{
  "num_key_value_heads": 4,
  "head_dim": 64,
  "positions": "rope",
  "bias": "none",
  "parallel_block": false,
  "beta1": 0.95,
  "max_seq_len": 128
}
MLP neurons of a small language model. Each row is named by its layer, matrix (gate and up: input weights; down: output weights) and neuron, and shows model dimensions 16-207. Each number is 500 + 40 x the weight over its row's rms, rounded and kept within 0 to 999. Numbers have three digits each. A neuron's up and down rows have the sign that makes its largest values positive.
After each neuron's rows, "fires after" lists the tokens most often just before its 100 highest values on Wikipedia text that the model never trained on.

L3.gate559:525521487509468538514545446507494502508555466477471440526474429510471453442518549526481460476458485480528507563530512513502462538574489496496488480511503547475491438495466438553476435508450465519392505449551466518502554552510511493546495500505508467526446484611516463427461566432516550539478420505503488555563507493471539551501484540471486435528557556538482404528525556474583517472470442540486487521508520482534466457501409476519591488499527500488549583492491422503504500407487470486541496514511469518456467586490449577485492507495538470486441503552537479496506495528479557507
L3.up559:415525465596536511549482562451486489454536475441580567552512506482512528408535446487538481455511544525465514505479479495439497458541515462491415476497491471551463587506477532456489552515510442512469467523476466466453534506499494403514522511475517507553483500516496557498459524514474479489388488502505485533517474532484507476496557548514457486517511536505514517531464496474535499537548498538526413483448523523530548461542474566480573438526465550520481489478515436431533498486506513553524565438518524462416479432582508485476501578510467548516497466544513527549611511473494501481
L3.down559:524479495492560549468481395573497475542487474494396472543526485541511506483520554512521505527505508457512526532436557451475562487555506473522469538476584531443557428442519521514499516532529514511447499463534544479451502496491544543501472495493483526448444515561515552446535497465536540453611533487448531500478562458489572460469505470506463502492442452552529474472507516489530443465489454495547497535527473483495450467484560454471486580447484455490494555450497528599458446485512396426482486513500546534566522585428447499562579503456507454449586486540466562517524473528423501518
fires after: " A", " a", " tr", "A"

L7.gate288:460529561509431492479495524461544543506459518468518485476499484503487403474491420461474483548483448535496485484480512400433436553490512549448461505539511485477479524528554510446513457528488449489501466542446435491462491507424465476412524436530554475449462569489544487504533524465515527529508472501480464502514457542484510512472537545464518488523537566432476498512472486468534536560495555433492493502469519505489483451561488438476609491535520471484534525512445485483502506455550493536489600446537536493480496494454492554497547483494521478580553479560542494454480501494402557479
L7.up288:469463481571534511547527483471490529486513456514555494514527441484507480534479525537489450540574554502510515506505459558468481550555516491512445513497506544448500437590557534465488573491523448542493455531470499492503485555497578495499378604488532580461482517548441567547423452500506520534432513447488534508496490579486601442564527497507476539507475529503417569506516541463537539515530515518555463476493460477470529456461558529540477579528529507570394579550488455518472524522435552529522542479484484493435560534487490519425545468491495571511545483489515491553522517503523479469
L7.down288:441507483428512488489495448552447481514513569520544455547547497475407568559508441512418520514533497502541489512479432487600457554534500548519473477507488496471475431529435452570468472474548534583455495531469438561471528457544457481471557573556423519514465501453511527497475441530502423521518481451512458481492566460511480429555504488512511591436497515486496529581506440501476568503505477562563420473474526547509525454531485514535455465493500514469460500511428497526453507504491498511556511454521448501548492498498564534485517509477501474537429460500469526488503502547428448454
fires after: " a", " A", "vol", "ta", "A"

L7.gate78:501452484468506451444491554553505544494530521507538470510446460460533558574449473495489497502515566558470524521512530465436528500519514453480531527559550543526496458595507440545493411493506452485512429485508501481528515428544444528538463518536484471582522443483476483406522552453473513505451573521487574518497502450435559447489444496535578491474551519537552511463481466537516499502448504473436583477551511485445375461506399532442511452534497469530480545495478546475492511494526517469432523539424455500530579557573545538477523481497481573465502515497505466489535516504485495454
L7.up78:499522497504502456554446556534501525435503540517429473491557508521591440539453470460479525516566410530546507498505512535413433488530558490529493514513469472472546545530430504547509506474513481543541472526500489472476489493542478562545512487525497495514514497514538562527462517497513481483501540559530561525502533484522540503474542400531489499506469509481532477499468487482520491516500493467522603459520449531423487563537491604528418482480449467363513469514501539483571532455434495459518501464500504434526552511489534544439437536610542516515542501524520494541619515489470471507
L7.down78:556501530553551495537543438432501517416420474512467503498494551505457457511554559506460544476471525480516535495520465453547586516522467555477499479538511584465479519502535488474460495496534486451564494518505523488553520464514506477432472463521487486460463558461476467497474480446518477571495439518462494453586468502578516443547538564481546596495457484555458591563477548517543513513486570471482457515528514402558460512549477483512453526534459547508465516542451513491497480422494525565483472466447495488531510504509473529480487508443512502442491532476489539509482507505511471468
fires after: " ", " was", " is", " |", "-"

L7.gate697:388522390481549517497503459526418532470514466499550463482470552429506495507586487541479482506493443494455449499483565478498475496530545442558497470459550503588484495473506492542482470448460509547505501468479486539453398521473496535505483535529426453511526456524542551517459476434538573490458519514481489487513522501440496583481527449477485534521475464500511487587419531515471533542494521485471529556510490512507545528463451487466572414447555474580447530533468489490561441548557533518504413546458541464510486534508448515467504521431393571454432496494551477559478505488464514524
L7.up697:509521476446494510558534498456500467517416536512473455501519459461525405596560477519452481529457538432439567445447459460410446508410508513514482520467499522451557414426487508509470498530498537433565503423525549526515469521498501436542497516485551558478573518420554447523518472485489477470466507523515547553516476588465512529504509527501534584488504470529457486513541527566533507485505447616482442508455459527455503548532530469562485506504504421500505516480514479499392368455472502480492514460593425574499486512489522463487500437519509460512514472503477472513487508453489514416
L7.down697:537509507549513467553525539489465496493519484434488560485591482464360518496442493484478497536501484562471476477460462476537415556546480480421478469474506500554561533465487485566491493449558488490562491495437474501472405455498451451476460474456507519483473510593449532486516566554500481554498521574459509477468497485466490433531514547500450501478524497544470525514525521565461503571490516487471507482508514428488413493453585527458434498515473512460504458530500534608515524510495510478474525571425538470526491483570588483463488494532478463542476519541514500527511487497595553582
fires after: "\n", " (", ".", " "

L7.gate100:455521466502451561492500491513468555422464512536491512509497533491543454533529525564532464518520518468433552484462558535439451514516525433531456526439506496571527548462488544450597546470527464476486445488539496572529452540464526494496543522567536424570515489560532546521468563524537457483496544533429509512474525510547478531541510484479527478523522450446513564505486558464494483484574459521590471485517527489544533499557486533552518603451527533479522444470509467462499501498436428561532450533397547541508577518493436456491416453520466490507485542473463499498494460490469470462
L7.up100:496516505522474439530548488515484513457467512488461471474565496460469453440519494581547546514412492558555520528476501561480472485456418570524504518566504493501478439494471547475544464478489514540621471507491480537488525555551549538524460498493514483553549502504452470469514461540544536510471518526453541482531505524551518538453523475355524506482496493500454483551492477515564542529523487503551555499506533506566504475560470486559505548490489474465522551545521491549486481532443533432525442464453492543466551501494515544499465562494547488436528495556545514486482489501532496453
L7.down100:453413448486466425495466496473584515411544526461514538515514499425465509535496491558542497530513520512501486505462541463505502497502536407482579556433510439504483564558528480514517465543543513600454542524458558428488528496532522430464491553554474380543471493520492463532512549449518512506477536522534472530514526476452437455566553495534569418559539493449532494491468475510503451530418521511588444527470501523486532482462460504552482520543533502514489457535460488498592468520522460485429452525497589517474453511505500510552457452461492447512449527491446499509491537515516521524
fires after: " 19", ",", " October", "th", " 18"

L3.gate129:464509478458484483500397494463501482531462429546468512497547495486476516482565541510534541526475554537451510539529533528502543455452509543540535584475507479485479535509462517521506551461524475577459508538460482398430521596545544479512458481489462473515530490523484517489537560541446504462533517512477520470560464508505452474535486536421417485452530504582522563440492525507520494479512423451543488466434486447575595558502494526542508540507560546509445444461440425524486509509528517529510495495486569535427490524491507504545492519504520510504517546517425539529474469409544502512
L3.up129:450491463498463521498498412453500557513514491498487435438490407457506442473449426514535536551546516499533491573472433500490536434471473579527473477533525517498489535525477511514527508479512473461479450466531476486447514561511550463468438471497543442552506499596472521489567555486462456490497467470492544481425539446510457474548516602468431465523443476529544501497464536473542483502550491454566478514489527482500576454469514461498450552487446469513480469440479473470513500485451530477540485523491510525520547480474522501524463497470465387402480508421454580472584509492558464504
L3.down129:473532553583458494495481446461499534516450515467485456497474509549430502507494578551478536409484487560452489498508556568486532528516474523533523548534516445456429534525427444538522554459476448501475526506464435472542513456491538434553502553488531415488529455470456518458508511475434453512559525488474551463521519505451532551495494517490490581516483485517495545414454505495515523458448565558542528446478520526500489499504429548532524435470551536423452521539422503544518464590561511544527541480423540515480422470471456562447499549519526554552550517544467488571508501507511482489
fires after: " 19", " 18", "–19"

L3.gate602:510480487491472515457482587501556493453545503526481466497478530482512481548460407461556434551485491497471472487484450516494455470478528410465462507486561536476565551524499519465476478547499477558530491509510447488541498521503518517533532440539445478489484479494571530510505554484492508511419466451434511571467556467490559495513502453513484471509515522518471517569484501493529557436533483461504557596579563460462508519518505465499532515505585446489539506439534426479529486467536507526474518547590487506462512445535498459472446503453443445438500476488551570558501508448552541481
L3.up602:553466466522400485392510569514523450498535493484494473515537500512528486542481464543442496514484524502521462532455508489482495472456508492535550558475531536498566577529482517520535492494470443570589494478489473461546543530527442462512524448492501465505463430492536451477480490473508546495430468442515497479461573444521572517462576464451504560517581472530496497456555529579475503501440486508518505510580460512440454558484471528575456496535561490426563526471520428466490509500570496488470545632561506567533513473544511515530427524469591469498550479543467461502568536511494506459
L3.down602:540499529520510531541519469524485509492452520422519509479502478518513551424467548431530489512547540459458506505596530513573533536524504552413479452566513532521448470456495449571488465516513556456456484476525591552561487508486501475488447523409584599533518536510456488508469503498483503514542507578525479492509419555429408489467507498495479557432508444498539529511505459456502418526541494539445465391470481438531502493510563476522537472496433607548463472504470586582528548533474425482515486425458511507506481545480501549483514480566473574473497510533503441482491481495494456582
fires after: " ", "."

L9.gate83:478481485519518509527502528509458551507490532393526564520473446501434515486504529553528492499546529466474521503479574507489498499515579525562475437480513552501550440499510499494556446474562539492433501517488464560564532568424591515548496409524529545478548457444528539478542511546549515465538560498483546483486488537444502472517512427531454528517523481596536543574538526536411487517459499499428440509458525540466459463480432484553453477521509489582542523503492460472550464405548507514512466557497536527427445477505523542544424504458421552537501519438489542510538485480491507557
L9.up83:443533476532481506479570548524496444473470490539563463468431458521527473550524480587506543509457523539522478453475536567471521444421492562522542554546517566502539553406503513479507525600548503528458479506475488482521571521506531517444575471562494559444501500542494538560459540468486413561436450529495516441532499484494541492445540454510545492473547516502458512521538479504439494475444506523449449530465523483548511429472484473537540496515524451467536458483524531483465502519554563538470505492515472520513551519601458548553495487581520446493439519501544578508521422512457504419
L9.down83:487427474507553479489510485507538480551511446483550481569423443563522512519514514500530487530439545489546517458474479496481512483488487561522520461499457523477525491590498479542534492510520515515525502499482579586492519469506471560505525499576509474572516481575463415536452497513498428471593549559511550550412422480522438427544546547430541551508434496505497548488509470534402498553439536437516449557532508500581469478456520555520446485545533452494448537458449476461558479510475411526530529583487512539519539486470488556475473479488571493543477455512471526558457556499441560475
fires after: " |", "–", " (", " /", " ", "-"

L6.gate59:448500505495467505535472570479473492512460511552522513512515556464450466491521555518493504501506537517497531542503465465482468481507470499513491503488476483462460567497447476446465514437520403451523523558448465457449488501515492542505519468524518568513512519577549496463512470503545467439503480481519496463506592518512514510494516507462446576481489421553483527497551510423537465516529444548560528506477515534477542504522471458509509505471458411481467453504442437510427467532437515526499518537409511546486551484520502477395401546477498555517504486541521562525484520463517450473
L6.up59:419503507509470519454492507471487455453518480465494426486503532525491430468505474529566533488517512535474509487557537476516542466522484401534503510468515526532434508551508491461499545447473478542449502516496433550504495531538517508530481550562440515534513507544527486420483476482483491519619526493488501544488509596506497562483487532509428464513481489463467503504593469480537495494527478504452543538447553492514510514441558494503470460490558554567503413499496498542520463473432487550468452479480552581497463552502493593426466496517547552528536461491479455439507510458468538448
L6.down59:484531565494405497535475459534516589482508530457497487494448507527430489511518538592513504532429509480464425498550583517421531515505536501494494517492487552521456459495542439462496546510439511518510491494562458490505502547482476524512501491458514512478479512592464552499525505536511624548435509465515533559555470573476522509591556499484544534533440544491552509531517548450474476466417451539495539492587553490532475514575522561524465590405460533506546564525482488482530546496537509492576462495518530499493504474466476451462534530446557494514472581547449454573494532493511502508
fires after: " 19", " 18", " 12", " 11", " In"

L8.gate695:546533479501562529555490465498447592556509518433419446466481502482463544563485509500516475539477519492492387472505549528517376501522518465539501528507527516521576462486492555547565484534499540508476502568475490434547556424445435538482479484506498566484501536477491473424532482408468510540415561532453436535449451537481481459525484579577513493522480438535499538498481513447542535498489524442548505539538576472555553583520476539463488468479457541547454430529453516466539565530467532531512515506454470509475560503490526502470463530459488504514488508544521543564524529515522450447
L8.up695:428514472462451461514499526490510550446476527565537435432434466483528463507472455513441476491532531522486447519416487483447500506537478445455533559458442412493457434471514487472469475489502459550537456518464464515538519507529473530539460500489508556466570439493456487558483554507485485582480541561518512524438452551498542522506413512463511539510526582477490469535544520518474503528510558512543530513479480495498557522556526544452490544519427487447490465520487538500539502480496461487519429484453423433449482490532438446518425525425501464488445516574577519488522431463459469483
L8.down695:472565475533469519458467501450495553523554509517465500526450508433448461463472538501539463495488553449462587487472558543544514534435459567517508436502458532499465494575484564475539545528524517477518532490451393534505498551442487485493443544410542489490442543522477481475493469421511506530522543504488512515527594569512472468532445467510583536514492386479497530498517450427453479460494478440477502528511481473480482541488449540573436456460472458525450525572550499475503520528515480518508520449507471493606471528554511555507510505510384374504506527465505473467454572445512558438
fires after: " ", " Na", "\n", "-"